MLP neurons of a small language model. Each row is named by its layer, matrix (up: input weights) and neuron, and shows model dimensions 128-383. Each number is 128 + 32 x the weight over its row's rms, rounded and kept within 0 to 255. Numbers have three digits each.
Before each neuron's rows, "fires after" lists the tokens most often just before its 100 highest values on Wikipedia text that the model never trained on.

fires after: ".", "\n\n", "|", " Mc", "1", " 1"
L4.up760:139135188166150150116175137137141078120148079097153103101187047131226113118150113174163100125112072089119080150122116134074049112116125118131136078163156163120168139131102108157138165135103139067125124106104126127150114138140172120160139110091106178134167135146099226132091155086150186152184141104141140132103138107169132132138085157158050169153126144120178124132097100169108145157156137134095116132121092132070091127148147153126068166129070118159141088142129123134141158114140163134124126056163105174127169105106123161104176124112116112121127134065140108123162125134081136158089133147071163111081176044104116101143158199122088151184066133183167132169119101070165116163097104160167166129164127099071103174165130116111075135080117161173151128065127121093134109111138092

fires after: ".", " .", " was", " Sal", " Prin", " are"
L5.up1523:147135143148125174149101146125165115146160140130085089112104162103115161130142129156134079124117145113139145090171148128080085107136123175113169097113100116106174064181149088152102213102094117123117186084117167105121081200061123099150101082108160135149119133136176146135116097130107174052160108088107165107141124093150138146133100040096095163114114180145134134097129159148162141172137132113143143101115111171142120116161181107142114146151051095144105112169105135169160159114122140139097115090136107217173144173118135183137157121166129155113096135120119145167159134122132160085145098146075182117148105137122161186173141128135078093138111143147027156114142158076124116124119139138145175131124095134119115158104124084165020138123090136105108135086129146102162083054169090

fires after: "S", "L", "B", "ing", "P"
L3.up849:073082115077138093117158192134157094095122094161143153138116130143162191156105148113125141151152192125132133144143134088131112122104117160135120128152206164091149105142116133138148091079062146078209219118172119128136149144087107104101080091087144126114180135081105158065085137114144170168138160140180094120127134141188105065115118135180137130151141067076099142077108123148132120119176132118142118120150112155110133170157111142153127117177032110117133114137050090073118126123155137163095116147090115147137097109130158110169135095113094144074146112104185131136144169096160079143133145209085141110113134107184141081120140114175159197223154116148094091181100154075108110182187063090108140139111153143139168102182084176155110107119099118143109129100129135105131073171191117

fires after: "'", ",", ":", "s", " San"
L5.up75:118098097126168163130080135214141137114118098139130120128142057132147157210148105067102096135132111127190170144119143107120092123145187115154087151081133087116116136143122129096096114104091116129073104091144104096138119126104122133087054102075074184080137135083160162166158136094083176120115111075135175103143111143148130131184109128120133099161144163147176109077119154178073116088148145109189134151138146110065073152154137142155086146186068085099114130148133115196086125111106167148119174143101104112126101142106136134142122135164146112094155103098176154165135098140175161101183167117120149121101129144139176078153133133126112090163117101163178077076137110084042089138147158104172121169116091111103154174116135038128105078103076122088176134116106124141149155085135095

fires after: "-", "qu", "if", "f", "id"
L5.up355:135035159105151179145104140177136109102135133193091070095163110193101181148128154103132159144155111130118116129146112138108123119146152070128170140112080085092117062146139165109104097107148116130114089173178116167138080133142154158121144066079155176085147155134119141121188235103117145067189083124159142102135100211118075147116090113159127106156141156129126118122050157146093108117150147085121139131132086170158104136099157126128128138103147097082137154122106144086101132060142181172129083051167162139071117179171087107101050101125090084075129095127117083116166160108153060085132172170127157120147183119133110107085188177083100089146126179132138155053137129131184145128094116106130163132052172152095148135136124082137053155099150158112153186114123142112129132096158105

fires after: " was", " is", " emer", " reported"
L3.up646:079135133114089204165079141097204100090080056097093068126113154111153078111180181185137114149098187082118099176180123125193134163148080131159099123051119108129149111142126127170191124116151169075085178117147098104081091098125132101116130148132168135138143135098149154111085096126057148083119113154165134163111157108120108130163135123087091061130144092130100076171140183137113121157059134126142120095093114165118113186092162154176131095113132068204105085105113150144086132089112135098135068111085145157085074144122117120160122146118064125158168161130132114118139141122114134130079138140124109140094129150110084062124081129103102143128080119105135100154097181172166126125156089173128216130136166128118139129117121091103130129173090154082139133138078117083118092159129141

fires after: " Al", "-", " al", "Al", " Abdul"
L5.up552:126142080206014116148091101142115107173137098145130068171224127162077134144154143097093180139070165131142088139158144157160080092122148157157143099088111107123149163119147137113144120113104135165087148150111092123142111062141163176172181146087127103123119165159175123118080139159109102064164121126130165136171154164108139143132139127123124149097122168042156125119110132115158101105120099076077068079089146142165108094120130130176109081131120122143196128110123189112162141167144156199077130120127185175132162170139077152130176169117153152108171116132158080132104113070129139156101111113123134084086054126154116098128162111141151140196148097120115161169087148161161142173137180149141124142118121112118170149115151077092110174116115153116119166098141154193098131146087032

fires after: " Pe", " Ku", " Z", " Ti", " Bu"
L4.up870:125088129102120130136128190157132107075132111136159135121142121138182233158097145102120116114107145107101099170148179168174094094127123143122147084139163089128214158152120121120124100159105123119147192056194119164153119159190157127124148097149161103071139156107166153124089128144088151109107124145159191159139112100155130110112112131110110122114170125132126074124149195173140147174112107155115158114087115109130144099103144097150130079113133145095066120137068108139163113144150076194085159127101100146137129127180123140155142188175198135082122121185130104088124126151208121099087097129130164115144113082106121128168132122106037131142093117138106101150118123101141121078107114159115153129146117130146106141151143145137132152126099143090144119050138098104082115169133113